Weights of a small transformer language model.
Architecture: RMSNorm before each block, rotary positions, untied embeddings.
MLP neurons of a small language model. Each row is named by its layer, matrix (down: output weights) and neuron, and shows model dimensions 272-335. Each number is 200 + 20 x the weight over its row's rms, rounded and kept within 0 to 999. A neuron's up and down rows have the sign that makes its largest values positive.
A block is one neuron, or neurons of one layer that tend to fire together. After each block is what it responds to, as a language model described it from the Wikipedia text at the highest values.

L7.down118,203,185,226,214,210,206,203,198,231,222,177,237,204,211,173,212,219,217,179,183,176,200,180,195,216,202,207,204,175,231,192,186,203,208,194,209,190,187,169,214,206,244,216,196,186,218,234,247,210,227,203,185,185,221,193,209,194,203,194,226,190,164,229,182
L7.down168,223,217,170,168,165,224,288,198,214,214,212,183,214,212,192,180,162,216,205,233,189,174,181,231,208,190,200,172,185,198,184,183,181,195,204,192,162,205,193,182,200,220,186,180,199,180,177,221,194,207,222,182,237,217,158,183,213,211,172,166,215,203,207,214
L7.down170,198,196,194,242,191,193,192,209,178,206,206,192,192,178,213,197,207,198,178,197,175,179,153,209,161,196,201,174,220,235,232,188,231,240,219,167,193,165,200,204,197,214,231,202,197,207,213,186,208,211,193,201,180,193,220,236,168,209,188,198,235,174,185,148
L7.down208,211,136,218,186,205,184,157,198,261,194,201,234,207,180,198,177,226,182,190,217,206,242,194,173,217,197,170,194,191,198,191,189,196,181,213,183,177,192,199,220,209,215,235,209,174,179,183,187,203,222,228,241,176,213,182,180,179,165,202,224,176,181,255,186
L7.down262,201,193,222,214,227,188,184,213,204,189,183,218,177,188,199,180,175,185,195,190,172,185,210,211,189,219,184,208,192,212,197,217,215,194,189,198,201,220,168,222,184,201,186,200,203,196,178,210,189,189,181,202,193,193,163,202,190,224,208,202,178,185,199,193
L7.down267,202,222,185,224,165,202,202,190,172,186,219,208,188,249,212,207,222,190,142,219,192,196,189,199,192,229,206,225,177,189,196,214,180,200,166,177,225,218,177,196,190,204,216,211,191,169,234,228,191,216,215,213,241,224,191,174,227,241,183,176,205,184,203,213
L7.down334,224,198,218,210,181,164,180,172,151,203,230,219,230,185,204,193,181,195,183,208,162,220,223,212,173,181,204,185,183,185,193,204,221,180,232,213,201,204,179,223,223,207,155,179,192,180,193,214,216,203,245,176,188,190,235,213,214,198,254,210,197,235,207,207
L7.down361,182,203,205,210,229,194,225,200,200,214,220,209,207,201,218,204,178,196,204,225,214,202,204,202,202,207,200,212,210,181,210,191,203,205,202,196,194,199,202,207,214,203,202,211,209,220,194,226,193,207,196,198,202,195,208,208,213,201,209,234,198,187,192,189
Degree word "more". Mainly fires on degree words like more and very in comparisons (more than, no more, no longer), plus blank lines between tables or sections.

L3.down200,228,203,177,187,218,178,242,193,235,186,190,198,178,180,206,210,222,204,252,235,209,200,184,227,218,155,178,221,236,187,211,212,204,199,225,210,173,195,221,208,194,219,173,203,219,203,217,177,200,226,224,204,239,192,201,193,202,191,221,213,230,227,190,218
L3.down314,178,219,231,194,221,189,231,215,181,184,171,221,210,232,202,219,173,229,180,207,208,180,189,208,207,242,206,180,224,198,177,205,223,181,202,201,219,215,190,202,221,202,188,167,213,200,208,217,205,210,187,202,209,196,197,205,197,194,194,214,209,216,197,201
Mc surname prefix. Fires mostly on the Mc at the start of Scottish/Irish surnames (McKenzie, McGowan, McCain), plus weaker hits on other word-start or mid-word fragments such as w, W, gr, s.

L7.down2,193,201,229,211,183,186,188,230,166,209,183,192,209,198,179,181,195,184,202,168,165,209,182,234,170,212,227,190,188,197,242,246,189,169,194,208,260,223,169,236,207,212,189,185,209,238,163,198,226,214,201,209,172,184,199,201,212,209,229,179,146,194,191,214
L7.down7,169,210,203,223,224,208,156,222,204,178,196,209,208,204,177,242,210,186,171,211,209,181,230,197,195,202,187,196,219,165,166,204,191,179,224,201,152,170,205,224,198,196,209,140,218,214,194,188,191,198,217,219,220,195,197,175,221,225,204,230,164,215,194,186
L7.down85,194,194,192,174,196,226,207,222,198,205,192,212,182,199,184,199,188,210,197,193,207,202,218,215,186,189,181,193,180,226,168,211,219,222,204,221,171,208,194,200,206,204,240,206,220,187,217,195,230,182,204,203,197,195,196,167,151,216,187,197,202,189,190,218
L7.down155,233,210,215,215,209,197,233,230,218,223,167,200,225,198,206,190,203,187,231,199,168,186,215,219,212,181,163,197,203,164,223,218,224,222,201,248,181,202,197,173,179,176,178,184,218,207,192,174,174,176,204,202,216,170,213,208,194,184,204,193,189,213,194,173
L7.down240,176,218,229,161,186,191,173,204,215,216,221,202,194,197,192,207,225,207,214,216,198,171,202,218,227,185,218,168,208,205,160,202,205,158,207,254,166,191,248,172,195,207,176,219,230,205,174,206,174,205,199,215,234,209,216,177,174,200,217,225,164,200,196,226
L7.down342,228,177,224,119,212,175,206,201,201,229,213,222,236,220,220,187,236,173,167,222,197,175,205,204,177,205,181,235,192,230,162,214,207,231,159,217,192,203,182,206,206,205,193,195,175,223,199,201,205,172,194,233,190,176,193,208,192,211,210,185,226,221,243,200
L7.down356,172,160,189,199,197,223,205,230,215,198,220,196,217,224,205,207,208,180,149,152,240,180,229,198,205,190,193,204,221,194,198,212,190,171,200,213,214,219,189,199,200,195,188,227,224,210,148,207,155,214,204,188,202,199,203,194,215,173,207,185,163,182,234,187
L7.down373,206,222,208,262,220,189,208,217,190,188,229,194,212,208,215,209,215,197,166,195,192,205,203,214,183,174,214,219,194,232,175,202,180,180,185,222,214,209,219,172,189,196,191,150,185,175,214,162,188,216,210,211,180,205,190,176,203,205,206,192,164,215,198,215
Mid-word letter fragments. Short mid-word pieces, often one consonant, right after a split word start like o, de, a: o-b-jective, o-b-vious, de-d-icated, a-p-pointment.

L3.down115,225,217,203,207,194,201,174,204,185,213,221,206,234,177,199,215,97,213,197,212,241,177,203,201,194,206,208,162,201,178,211,182,186,180,223,188,213,217,170,172,183,205,199,198,236,195,197,204,203,198,217,199,217,206,194,220,229,203,181,208,209,224,211,201
L3.down149,195,218,158,213,185,202,193,229,205,185,214,202,202,198,186,164,185,187,222,206,167,198,211,211,182,228,196,176,215,214,164,181,192,220,219,206,221,217,184,184,198,196,206,225,225,170,213,218,205,199,189,191,198,199,211,230,202,198,232,189,176,230,225,196
Line break after section headings. Newline tokens ending a Wikipedia wiki-markup line, mainly right after section headings like ===Assassination===, also after table rows and paragraph-final periods.